Part of a small language model's weights: 4 heads of 64, 148M tokens.
MLP neurons of a small language model. Each row is named by its layer, matrix (gate and up: input weights; down: output weights) and neuron, and shows model dimensions 96-223. Each number is 128 + 24 x the weight over its row's rms, rounded and kept within 0 to 255. Numbers have three digits each. A neuron's up and down rows have the sign that makes its largest values positive.
After each neuron's rows, "fires before" lists the tokens most often just after its 100 highest values on Wikipedia text that the model never trained on; "fires after" lists the tokens most often just before its 100 highest values on Wikipedia text that the model never trained on.

L6.gate191:126134102149171135099128158130149103111128183130093154140095170152122146140104144132135094184110123129113140157098097101114117149088077132147151091113141109134118152110116113104133151129093167122136089111138116126082119113150122136108157173134109130113108138183167120130136101119118140142131112169088125163162117135134142145124179082137111136167142142158126120123129090127149182122114
L6.up191:140170127214143137099124144125148127117121129157133131131093111134124180097106123158120106136079102135106136134099099122102147129174078104100147133128103136126140113155143090136125126108147120124130117142144104095104110118170106175147166158119105100094165120141146136127151113124110116146156101158056131153126149111136113159123129117140140106143116121156118095141152116118138145166125
L6.down191:132166163104100124104134108161164087094103165192130136148141166122092155108115116092133143099137166132122164166136114140105109143090092143155177146132129150090147121116138160121129115123082103097123070125106128113103168135167146173133133115146133164143097135142117084124115148143144090102098170086103142130143148097115130120131128132126142143154134088127118132183123135132133153124122
fires before: " |", ")", " ", "3", "0", "1"
fires after: ".", "3", "5", "7", "0", "2"

L8.gate20:088074156115115158165158113124172112115150126141108096115157153130131133107153119148152095113128142091107108128114141099156116120146132109082156140130135103142170077127086149162154196126153165142110110163130095109117120126121117098124114140150122134123119158180117164130100126129114094109145147101134160154117122140131114103136107124121150158135173104163105110076110083128133180133084
L8.up20:164129133158113084141072152154136136151121103149151155138131160137162159104139091170134136134134132093128114155152075150169118134113125130138125144148162130149166165168175118117084109114134163151104104105086105140145159110115144115161145149156157156122095093144180144148084122136142106098143114175102143116106095115115149128127147116133183110134113150083149164123147093131134113151119
L8.down20:122114100108094138130117139198137156087139109149153123114112164121106123153153133141125177104135130121109110135124117119131118121153126128126098185132129065138102151097148171095114171109152125182124083145080141126107121133135155093121119112082107127166150117168123109143098107137095156145112097150109078091154145149113125149132116107106114113137137142131077117130169112173139152132137
fires before: "|", "\n"
fires after: " |", ".", " l", " n"

L6.gate407:113128146100113091127148175145105177150128125100136124157137092105152106159153124095133137092137094132126123147127092128168101105145146116114129149116139163142122152119141134138129124155119146140122149115129106119106148124122126156117136082115128137110130095138098115124110105141129156118148108118110109066110127129129140159074117111136133090100192054185120109144153161147117086127112
L6.up407:112121146152098087128114143132109144154131084137158128104110124096155100143144139077168132066120138117146098103129087149115114095143123127116098099132115168115154077153142112127108142160127072145137135128117098122140175133104141136122160093110147139141108108130078093105126102123114134134147151141117124138090129096124125159093119158132152080097150116170134112119158168155133100121130
L6.down407:092130093073117110136117122103129134125117180129094101117097136136121115131119101121118107114094140117104117111119147135107105084138121075123171143115132144056132115142122064152135137102134133118116119117151115136138133118174097161169189127123121144128122144130148055147101152132127118156089170113150120131093126139163111197185158125110090126110159146138134131128137140136112125131089
fires before: "1", "2", "0", "6", "8", "3"
fires after: " in", "1", " the", " ", " October", " July"

L8.gate191:128136136156175124123157145145135118100118100127111119136149176157098098129133108149168153140148144127128132162090171192108161126109118093121142106118121080147129123143136112155104133121151100125136116183137163136144129131147136122156148227123140113101151098103189116134160156137094107149151113116161159151129109118134130114117102127114167089154107134183115076136114120159135135124146
L8.up191:126116130162063122125123082134099103153137145122094109077120117093094128131083108122137110142139113113129120132138150139112086097117144158108159157124124131081132142147128097140116156152150130095116174152126145112140096097134113117131087108129133098183073125138130108105108190130146149131131082114125106121145123129126157125116168102093143156102159179179102136121162138131093137132110
L8.down191:145139158135140121130126080133144109101114176130125081100119097136124109124162161105157077113099115104113159145150139104114130124128112146099148109097163151096141142120092170065145158133121116097115120116119120092132128121134136122119143111135176128131116110172088131054125146136127126129148135162136118130126075130105155188148160142125117113144148106113117104140111115148140150100102
fires before: "9", "0", "7", "8", "5", "):"
fires after: " ", " (", "3", "2", "1"

L8.gate293:145142123132132136161120113140119155095097151157093148089092142119135132132151154131152125165126110093083110128064100165131152119099124113120129156167113140109179142123141125118146131103140101151113104120078117126067131109145117131160146118102123130099144117139169127139139167093094093080121133118087147145128091080138123107093102091156117137140134135128119144148166097159127119126120
L8.up293:126113125139122103118118189120163067121102097118111163102099131121153115097119088105155174182113131124158094129142081141131146133123129141148166168124135106119143133139131111128126117176106088180062131119142097128096127120118107113153126144109097148095154134137119141141082152142088105128155123128116162136091135149138109157164098123122154130103152148095136157128136113131147154115082
L8.down293:148138133130112170129108107133134120125123160143133134095098143121087109134112078101097138161097125118189104121158131139129102084111106159104135112107132127083140129125151136138112114130139086162117100122108134132110115123169163167147127135084166119107103159165096146171116094097129141100121143154150122147108100150142099110113137143143121106118178092141162109136141082134123115101131
fires before: ".", "8", "6", "0", "3"
fires after: "6", "5", "7", "3", "4", "2"

L6.gate275:073112165152147119100170147157117130121127127155124122137089113171158104132113136092147119143115126133162136130119110127112129141102142148143093119141126146123145132111137147154119156143088108133112109121157081159123123122206109114081063153107109124094156109146127094120112138104129130095137089156075140132110132145160134112118116114139170130154103155140148105118150131086158076137132
L6.up275:079139137143119129137116166110101169145141142136110108144103104144117115150148145075136122182071127136132134112124119106150139177120150103139139155106145095061143108131104155155137141160127129135139111161119113134121116095122124119135149117092099113133167124100175118128122134135128104134147135146081130113089103168159114093114116117114158148115141148156126091098159121127142117131152
L6.down275:117178168103163099138143110177115152101158134136132067125159096142124150145110170110149103145148113137092122185111165128145127171088117074129127095157123116122139091128139159163138094153073140156125148152109130126095174096122118156104134105136130150166114102131131124117137172139105114134155128082151138131142139144170118119097121148136133137087103148155099122161141118127131105113153
fires before: ")", "),", "1", "0", "8"
fires after: "0", "1", "2", "9"

L7.gate419:125094148125171122137136140106121086150143141116158105145149098146169120156179113095140145137139140122162119121137082096116061143134156152079114109118160148123112130095141113119150112152154147125106126114121121130096131159124140129113118137121124116063144143102150103126090130166136124143114092137097117111159101149151152144160135119098119100156124087124089080085102135105098148130104
L7.up419:137065157157097130069177102136091134137140098176116118138161111124147130137122114172114143137121122138148145156130105130115068076109146139123115117182136144140118151147134141119115150102200123116101131130121143180119141102120148094170150127104111099084124122117109064135116101146159124129105143123118132109129139112130171111120131131137161110161099087098108099145088137112099121123096
L7.down419:123122148098106095138164089133130121140157149097135110151135122079130135084121127189118119090128136173087154146078162118129137106169138059165143148144146109157163178124130136189137172103129123108126109114123154127153131142138136127147113207143120143134122130162087124126116057095131155126092133173118125109143094137113139135129129115135133140144132124169168156144119132128126157135108
fires before: " |", "1", "2", "5", "\n", " "
fires after: " |", " a", " "

L6.gate179:134114146149117166078133146130151116137107094133195110120153106116127140114148105156133119090120130139135088103117156130103113125113133103099152132178131117148141127193141120154152128126142118075115136174146115156123097149164130098150155179167111122077133106113136117127151103143127097098123133082135140127150132137141159136146152110148131128114115124122113081124107121121133129096137
L6.up179:110141142161164161094146122124119139114099135134166110158153100147153116097126134159149143100133152175162119124093086108137104151104139137097107124154159143127110124139151088120156158126150151090130134173122090136101099105127122146129126169164113113116133115095140091137117090140151137129137108105121091098141127146124156146140160113092093113135130154140125089076121132107116091154090
L6.down179:137119116135109138189131105146157185133138133155146096182150125094147138136106099148112126100152141109121134138128112145164098129167150117113099086135155107117129135113144175161108164168169106127130104133098112120144148138134129111134166136086176136136107107126146100113182154127111130111152157145150138133144070114149141103132096096170105122112117151136137144128071143174112121112113
fires before: " ", "\n", " —", " C"
fires after: " ", " —", "1", "2", "4", "0"

L8.gate435:128090118123139118146145152129152109132116107118119116114105118099118084122075129151170153104135141147150089112123113153151133139086161163141097094101136125129139134113145118184136165130153115113129125143109119109104133119111134125128148146159102164115072130138203142071146140185130123129104086128158140087127100096181109090142121095124110122157121145157126133144072113133087134121094
L8.up435:127106150101123107113118110148125110119092132117113144140130088118148132161125130137090173120139162130172071119117101109168159104094156175147083154123164101118114124147107108144157164153141143109100134158097122127131133132114104114112126114107142152083099144090151096086090122153152135104140126164145151129106135103155127184145079126156115147126123105099181128121072184158128107146127
L8.down435:134078140133101121141169137144102158116152131133147170163110113126128136149132110102119129124116132110094076149112151124113113092159157140125098116114100103083148092139142145122110180175154068115117117141122146132141160121103126167145153080146131103102099165107118136149111152136096128116158101147085116149163086093190129182155150145114163163123133157116119154166108111152139156085093
fires before: " ", "0"
fires after: "3", "1", "7", "6", "9", "8"

L6.gate320:139112161059118067090126126128157128137127147157134131173144115082151109125164105158096177073128138125131102149117122178134133108130089131173135132100102106141138099152137126141103175124134127112129119155125121117101131106094168098122107080124139127091111127142126176123103120149116096166114120129162148132134088127081112115096167138138099103102166118167126144091140146156131119116110
L6.up320:150113179082139061116156136116122114117097141104118123133137141083137141108149119135114135101137137126121122120103085148134156120123073187127113149109097114140116110128128184105112188142140138140149100199097117141150129100126126129110103126166150113133126100179097156102100121103128131169111123138127137098106132098121128113127133126150101081114148118154168115104137111103118153117085
L6.down320:158147119138133087150182090114136132133116119140136112108119113138145106167160106122133138096171138138152135120156113114115101122108186090116118145130139076154127116144128162166137167120142123114114104093130143147116139109170130157139160117112143135133120178081137134135089131135134112112135088112095134174224142146162117161131123103130110136092184135104092104108087103122108139109118
fires before: "9", "8", "6", "5"
fires after: " ", " in", "1"

L8.gate445:188134119121126111135120142141112152116106107060144128151127129110096113142129120154137165133114128150129144168079164111141139112115163126119102146161117151127133151120161117134125096145156133153150141130130132132075133127103105110151161154133135096117131151097051127118115113126135085155149137122107113161168089110095140148134113135137119081120172093125153114110086130124148130137121
L8.up445:120130146149126104177121091104143134170099101119099097152167115111135115107118120131130173093136125113137078145103147140159096149083157141101131151155130128124147119103116124132161092122138108160136175159129104123167100121109139143170079147120125145128078131130159105130092127112130118180120094164087109123133146142130076101137135159101099119132159111098122135134130109114116111132135
L8.down445:131124162142150105148098155115151149185109139142184136110163129168110138165147134152156127129137131138087131130148105100140123176113147100086138134148071136149154145171148131115107131128148130158125163143103139128107129120115116117131123164102130123118098121113139098106133149134170108145154133092141139147127123110109090117131138132148139106083164133133092140124111091153118138125117
fires before: "9", "8", "7", "0"
fires after: " "

L7.gate420:143121141117128061148169146105130130133120124127150132130109102098150133098138122126157136101130118125123125133157101122134131091093116118126131158138094152142135111110162116073120113143110157109115132077135169090112160159093173147113070084170135145134153109160118148100147172178146123153138107174110074138125123118121101157103141111136120092113161090105127115145115154133102147133092
L7.up420:126143122115102158140157124117141159149137162093129113097157087114127174078135103137160138093136143155144077142093111167142124074069145111153114080149123156130117157127099148106097142135111118117122124131127164103123117151140114114100139132124112150099101111118064117127124137121143158170121104159126100112108123132142127111118109150123118105110169087114114100132129102110108103082100
L7.down420:132147098169127120140095094053128171119128120114166117134169100102117127118115123102151166127103126126152146131143129168126148119119153085154119152165119141107125143138141129145098131114164180151140094153124164115143132136114145126138099162077093122156127119140163077125136114135140137125136147090175129141145111110104116150133123119110143139128169115094151130165133097098157156137092
fires before: "1", "2"
fires after: " in", " the", " In", "In", " October"

L7.gate44:101069101140179136145126164113143114132126134147094099125113104134182153073102133133153112147133163127150117102120090131125091145111135148168110094152163130127117122136126136119161130097163171128126079136099109136134097116135140129139098174147114140084143126203179110102147126102115143106152149154092114115132096095150140149156128066116136130103118118139123133107085110093107120116105
L7.up44:118070111171161161075134160133127159088125130161141118113113120137184156100104143134099130151146131130137098101086107122119114117139144145167148135170138103095114133169130118135123173115149105134118109092101121120123144111146123153148130175098096118087145124096115123130157076071153173116170152116118137109128132124116123151107143132124109111108141126159133122144128118105120114132116
L7.down44:115087144104123136133151148108153131128138159132138108139127118132146130144124138162122134150125094119070139081131111159132117126116136125101128127162154132124149138125157147132176120126146115129154068097166177153151121112124141117181141118103130112133099114128123080164168138112142164097135160105138109132086035136138132138136161094146131161109136132165151144170125131133150133076084
fires before: " |", "1", "4", "2", "3"
fires after: " |", " ", "1", "2"

L8.gate201:106125115106120107164116128158123139150121187123119138130095107169110122145111158128118086131151122118130171162104090160134115159099134161153088119148146096160123148130123128143132127111100108103129109092074126138106148151143129157116110111143138189138091127173109153112136128135167120110115105094155161121167098106153136076097085135119147115129125118155112133099153110112126069075088
L8.up201:118111160164168109128092113147131122110089133132143146138147133137097152088145175083141141128091122115139093165080096124128143134120099110148108125142136124143151135150113147110161133122087115151128166181137083161139112144139120149110127166089153115141137146103137105148144091080120104124135156145101153154132115067123131122127068107125123111096150114142173094140133140138117121123126
L8.down201:126121126101147144101124120116176143107098148120158132107109129146089095137125173149098120149170166155085180100120115105129178128138093118141107094124115137129129118121145130147112148080128117119143142152119103111101167149135125156083127117129108125107160151148130125149136138081179180108152153091156132129153136084122172145132127132123104119160099134114111131075161139125157157133152
fires before: ",", ")", "–", ").", "\n"
fires after: "1", "2", "9", "8", "4", "6"

L5.gate168:125121182129158128164134158117133081088155130081127115112139100088132107130124113115135162167136129123154116138114127095122100107131113144140139116145141136099129135149123118100126128119138143095114132141099150143130109134149161139145122152138133115108108139193154135133146126115086131104161138120050135148115151090157130128140150088111152130141124127164124139134087090100135161121123
L5.up168:129135148112153142146139124144145138091077142142145140156123099143132150143151125170133135113120098134103162104150121132146114134095182122127136136164112171165131157159116143137146127117136094119122126080161148126141113109124109146116118125150138151131124068114128171184137120161137120089114171174136089129118126164111126140112150093145098131122141124114110102138107138123096097094099
L5.down168:136123129150131111141126087091139193126143116092116136139145149119131099114132154117147093113101131122111164155163134112115139136148174197106157104110133121163120091123109130137157095117160093142149080107110166140144165161137115090094154115075155121134141078129120155153146140107141141122128117121143125134118143139143123140129109129132111103124146133098139119151075122127154117144127
fires before: "\n", "1", "0", "3", "4", "2"
fires after: " |", " ", " in", "8"

L6.gate445:106105134089114176174153134174163180101123118123142112123190112165105129122143148129136141141157073109122102127078126117147119127086114124103148119096125139113119157096146124150140134113144101161117130131098160131111140130118118130127143129118142131074125125166167118140112142155111107098093168116197138139122135060139132132140110128152105142121117103170164119095098110148116121109116
L6.up445:113136127138110151108144132136136142114137166139148125127110099138132093093165156153132099141121119116119156143108148104154075093108088099084155128105151133150178135145130113168136094134134140134135121131142126120100073120098132136147141088120113124077151121178143128139112084108158106128095129123109138125141119113133165106132142133090167138122074108171133104097117122095098107117136
L6.down445:150143086116131165140085135146129144157162104108155071131124158100112138167104098098149114111147089124155111090189162130087110126151139102136152148166118145103126144153142170138101129132129114101123100165129141124149128137149109093104156139116155149129105126139131120126171171131116142163166165119143131144141103119147104098123132106176113119141133130140139147136110098138141144123134
fires before: "\n", " —", " ", "|", " |"
fires after: " —", " |", ".", ")", ";"

L4.gate369:155061106146121139159160133084135074117103135152151130121079134120150121139110142103115170136127114122170135110092101154140095129152150159122108100157096154173122108132132140124105147146128118147111133135128118136100106125139092139114120125168129095108117131167137102136166149127143173137143137102130164160124076065114131118132185110151111085107146121118102099130127120121117137152114
L4.up369:145097141109133117127138109103156107095122129144150129104122181134146109129127191092126156099113131118150144107103073124119096118171106131119117103167123137148144120161113107159132174134167094144118124121076131133166139107189137081125109187141143130100131146137121147163214091101143185128124109120148132125118123079117166143118142078119132134159126150158149101126161081111133112132126
L4.down369:128100151101100149162147175130143072153110152163105142130103100150117138119174131103121081149122151136156129111145092132113117091133159181105080101158117166115147167076136113117129124109136115131132144145145095145116118164158156086138129143127137133093156124140154123120134146131133105123141184128128144142163134079129172093119090138138141110098140114111121131085057111144105141114129
fires before: "2", "3", "8", "7", "1"
fires after: "3", "0", "4", "6", "1", "8"

L7.gate258:106124101118125166127167111178156160110099121134141136115128099085111125159173132072110130118155142090117110099135114162154096148145156159095127154143125131180158159110092124171145126119147125113115134104099107126095130116133113144138129128182115126114101129144145075137107136148116133100141139151110145188126127091114140153128108150136129174180106118111139136110119160125118143137158
L7.up258:129104143159101135110126115167132120096117114129138132119158084150135141113135127119111164055137105132146117110125089146181165134115147146154092109129137136149148133136125109121138076116116134157123161112131100104103098109139127095132101133097108134122137136163118143121131142115100135098153121122095152133158098140094105104129096104149088130135133127119126112130137135149151121154129
L7.down258:143104122137171146145124103120123176145096130117103093146107131129108126105124113121133103162136145154113154134131138188111083136130150139151138164077140103139134162126131113118158144126140130152120128141141114044125108170144135178104110117142120115133091097126086151097106147148106097112124105201107136166114104133125153135114134151116139144149102091159104110133112109127083132123162
fires before: "S", "7", "2", "8", "1", "3"
fires after: " U", "0", "1", "2", "3"

L7.gate23:097131116139130103122107135116142136158117151135169118140101129124123128130096131120129113127091109133155100081088131137105136152104080126125129114112131108114126146128157122174114155092093135119135086121087127152073086168179139127148123146136101139109101139128164130111097150097063106101117127140118129132132104171140139114143111123135139130052149099164147104100166141084118080129114
L7.up23:139123138081178075156114132127119167113119148125125134172145102160108154180127143135110091170148156134137150107118138140105140161116131103109128144086107131135173091104153109140100162110063121116116089153073089127115117171126164109144141087086087154108089106121144170125084138119138080109115097153158160129114115122111114111104112104123126132120153113154146120118132146122115091163127
L7.down23:116137129146105119150071102103101159129134108099122143116170136114135122156138112177108121110175117111152106153156163150140164129092163116143101127152125134092102123064155113089132125102148140110112136107124126144126163137146124140100151083114143152125145154151140124170076098176171095156129137133124152173133131124147133104106147143152136113153118107125121133128102152096149129126139
fires before: ",", ".", "\n", "),", "°", " and"
fires after: "1", "0", "9", "8", "5"

L6.gate19:111171101164093197125135106138141131110118131139153082106129129153131174091119114168155128137088100108151112107119131104100143144148162138119127126169149116162110136122113157151145115137135128123131089133150137142124113118182117094122183157135123121115124174143135105151232109160106096090123121123085141136108098105139127140106118135134169139156112159102158154140190128153148125142139
L6.up19:122162087137113139167132114184138139105118109156129122099128141152076167101114079170137098117105068114152125091132130115130125143164177127114141170158134103116112148139112112142124102140139140117109103096128134131124139119147086116129174121125137147121130123128137133137172126148152135096138150108066124157158135117151120133112100090154154123159098105111103148165174094153183141153194
L6.down19:136089146148097081118135124169134144164150105123156089142113120121141165138167080130133153115141138134141169132156159169130084146084180138097094126105142126096146088137148153163143117161131115101131094072123073135153128114143118184152158095126134119124137127126114127135144163152101111103129127154103119192157124157148116151123145141119137104094177130141094098154105132126128130118148
fires before: ")", " ", "\n"
fires after: ".", "3", "1", "7"

L4.gate281:090136132117165115092127133147156120147136152182116128119136093135140152153139124130132115127142139132146117114121110136134058148111115141093122144112116107133164093172160122129145113143121139138126084112113110118113149124154167141121103154144112173134139134163117139127123109113136132101179113195076123153118082143132136123083122137159136158170128101132112095119174124127111130088088
L4.up281:111156123140113138126187118145116125099117130158131156126123172121137137086173108149131153154144086136140138093109095123143081114149137144113157168116120097168103137161136154098116167128152116124107122173142152135120135135141174146134105176132098146089152090179107127117149086079153158054167130180090120143107127146148139119107116081126123148136114099102151120092142091139122100099120
L4.down281:165161119103108173142119136136138150141104094143135153090170155111095115084148120163127125060111128170141119111119079125133127122170117144119106139143122129179094150126113157112101140143108131117120103170113134127158152160159119152148144152148122092088172122122096153166167119106110117131137141133138137095136227111152103079118163131131121109151148126137138134138167112115157120105104
fires before: "|", "-", "\n"
fires after: " |", ")", "."

L7.gate161:117151142175118114110115095164116148115081100144132093114093145122142087136143092137138144088068134120155100177162140132070137097154106080120139186121113121102136089156128141094159101146147154129149149138146116113146137146131108122132175114162102098096162120114093094126146134114106100163144122150085119115114131157115125152135144155139137104103112087100116091150097134116121127117155
L7.up161:103134146164142124123110136108115147104113118086107130145113112116131131134083131156122145130122140144134128158154152110089118093147151120147150141070139177097108126139150120115154109102126160151149146130146160138184131129110139142153159133073108123133162131089096094126154122097130105122139142163116138103090120166109126162100124168126136090123147125084157125144122152113145171136131
L7.down161:116148118084157120116138114096129152152142130123174129109131142151119110107131135124112083145207140112132155150168147113117144147111147119104141115092114099111069106086132123107148083126136132137129165137132124121155147152132131119108134135108133147114152093124125172097134163135154141092124129148170107175125152164132120169128163159127153129125136145128168160106137154160217104179129
fires before: " |", "–", ",", "0", ".", " &"
fires after: " "

L4.gate418:108087135142155135113129124156114134123143186130147126103128148123150110116160103139115096157131148112147122097158115127148110150136134144093167136108154119132143068150131136142147102112124139129120086132081137140114105105172172171133079181153136112122135135129138125080072105137087146124191070138088128160123146147133118107126130113125148146127139114157111096091159124100106136090091
L4.up418:118152135164130170122117110128122119099118102137091138122146139109124135063123112128135107145121126137111105118151125092139100131172114131137146131137145121129082142124135146075106125098129097175125117112061141113120090134128129143117156159143141171142129135131084117114095092096110135082129158137085167107134112130126150073127112121156137112093160142147142155082104109134125148091085
L4.down418:152224120079119177100153135117119140136126093089136124139182155090090138085091157150135120071093134123132109153133127122147123132153138127135172129120135125124126137151126129126120137131129117120135092131131153109113079140149100150148137095139133120110147172120094156144111143103118112133133140134130148128097151096137113128147131142148125150132153094119114135082143106110145117109089
fires before: "|", "-", "\n"
fires after: " |", ")"

L7.gate324:130118159134134136139139103143158125118104155133078122137154148150133177103080170161173110148123130118140082123180126124101167128166095153149184079111159122140115137156117127148113148126148117106153110141129119142124124116176141196115139127137141147139163125115149171084157138110152139124102093155141132149132138170104105155073133116161119097096129122123158131125114131120136124120091
L7.up324:089176101152108160121147095194155130141152128132144073117143162116089153115084106161134137094083109134117073136123100103093175148144119129153146128147142165158096150104087142118147089122111136108143050107149144112107077119127084174120140125140109146142131126173129166132122114090143123175131112173120153091143141126145109130096118112145115125119131115146145138121141144119146141131132
L7.down324:104116106082108110128180077134170163076107150069169136112136137099114119166143126160128123144112106108140124110079136157141093101113153130110125154104134110120118129054124168130131125100167115126124100117109122153112142139128091115141141151132121126131130124125102130166101102150124155111119150162157153142100048149137199142124092109125114140119123111126064085085143150153076110133108
fires before: " |", "1", "7", "\n"
fires after: ".", "7", " ."

L4.gate204:111112152140171124138149118154151136135152162139154080120142154159148080152142126136140114126138112091179128081129148147149114137138096158092116163108125087125124078147142140169128112157127122123113128141121123120113142097144152146128105161133100117093109137138131141125137145143089146117155107117090128165135121123131117095136131133135141163088136156169091109109142128120069089097095
L4.up204:093121130110087177160112120171161156087140104179106104112140127121112153119161114114131095101118132133123072116121107137135118115134134122126140169110126108137160117163135113144143141138142160171118062129096076136143120149131149131141160110119160155074122115149103111133132081099139123084129152184103173114122107147115122093071131110130099134106164131152153133133182106122154145112127
L4.down204:151182126131122176127128125143102144153124080124094130100202151090096151110133157127118163094105105134102139110148116127130127148154139123157111137136128147147082141120123147107126164126115154129127095145122141150136128128132103140141143126130143099137143119092108155178151132146139134161106173115100139085126228113117114104122138126129112093158129117124136142133142116120166138124113
fires before: "-", "|", "\n", "=="
fires after: " |", "\n", ".", ")"

L8.gate377:110130121109141161155091149153147137132153132199110142123122126155101180148129136140108083128134142133091122129131119151138143166100091122114164166176120108153107138137169084141140126132109130157130109128125101136129086091115141138108112126174100186136116110117126157132129135116125093128141139128122145173098140152138154087097098133126129158127124133150137110089167123086108099090124
L8.up377:155080164124140116131121114110117144100111088145124172141131179094107172103141141147131166138143125173098121136131120128109183129137118141105137153106110109153125116114118092127122094148147119114141141136127123165133155099104088157151164093124096104096148121109088086132139128108159113111101124122123108147135163140120148134140109121126121126170110105123173127135093185099123125158158
L8.down377:151133120129117130108141137123112140117136161148106104168139132149137107100140157162117130151117101144146102122142090138080165147128107123141131139145133111145116141148120120112124165124141099147126103122070154132110120113072160150130095139082133101163150125093122162166145108134168138114132144120144150128116188134083162145111141132132088117122116121107158110110130164138146148096131
fires before: "|", "\n", "-", " ", "|---|---|---|---"
fires after: " |", ")", "a", "i", "1"

L6.gate239:121138120102121119156107129141124136100115122131113120188153125129103153093138135155161136118150113117107135141118147065160120114132123196123126149167151120160111142136160138149169120118159164105128165115135146140123114173112156118125099186096056105121170134142141103131098120131139127129116139092090135123097128136155152122094110168114101133138132139145094163129112130120133104142091
L6.up239:152141102105090160153146115161145096071124083162135098089136162095102110081128104160152106076121120121094128100080115111119139130193111123141135142099147102129152124126123110144145152125123107102135099159126131135082131115141131136122115153139100128176135130136129153133150122109133119154097117122120150166105141118148138120148105089149155104145137151139104135128165108112134134144094
L6.down239:152107128144156111138096105159102126091168133140120071206121182106138109130125128112130161149113121121131138121149093112128118117127128139138147119089146096109107154120133127169119166128099119170123107095142170080127131132114159159137151165122119093155171148098135165118104112113138139105127143111158125143132174140117145158132140124126148104122173115149108102116151122125174102124078
fires before: "|", " |"
fires after: " |", "2", "3", "1", " to", "6"

L4.gate404:113120141112159135099140138157139139114172118158120146168140160148163098123136119134141129114115140136124160103111075150158125139111100110087100152117118121140092087131142120130135149136115135107118137143085122131154133105171158167112095155152123112137124137110136157133142111108133152107181105133094145135152123127122125126105116144131132160130139139110100100102115113103115109155066
L4.up404:098176127129090148142098113186134180101123138173133158142152142144085114151163128083167123105117076131106124153145079140147151124082116071120134131113138127140130136136135130091189178128091123145112098160125163120135161124103145134148129151129123128101181095129147113135089111109141122093108139164123119087101144126139111120092103130104163134144116134103138132095148079085149134143119
L4.down404:150169153126134149082167104160117186146149096104138131151168158095099101140132146133137165092089113142129165170137124097145136127120102097151137154106121118130113095130124127131145171132088127150131127136123143125107141143143086146157140092142124083168183111126146147162141151159107102159111124137134130146143157124179101120117146146123115131146131103177144116092150084126174165135105
fires before: "|", "\n", "-"
fires after: " |"

L6.gate109:104080119144128144124161185103155110113119135161084117090132116130144140108090122133135138138127126131172121095116095127138088144145149176149164106124158144116118121130138124144152156139157087132097063152102120097134125091194098153142125193143106119108091139175181137131127117113129135111133186100104136143122120099132095115146108091137128135149142151143152131147094100132132162098067
L6.up109:100124119143164133089140187101133122142098134179137132131114103134171151102114109158141158146131109126146126098121074145139105153162170145183154135153147137125120113134120069156137159114114107121116104141136134135079084088147107154127098166146076151098118103135149133110108119127133123112134153136073130132126118123134131130151141103108139144125118109143125123133130137093112140127058
L6.down109:143150107091156139136137175133152119143113157137118127127138148119108167134092131144133134148092135138141135126108161114126125120129137149148158144149123182089156083149163142079132125129128137130124125124115129108114140138192125146136112125113129131099146114157153086102188124117095098099145222136131122147079076107160117121142118101136116160133171158136158120172111119139164127132062
fires before: " ", "\n", " −"
fires after: "5", "0", "4", "7", "3", "2"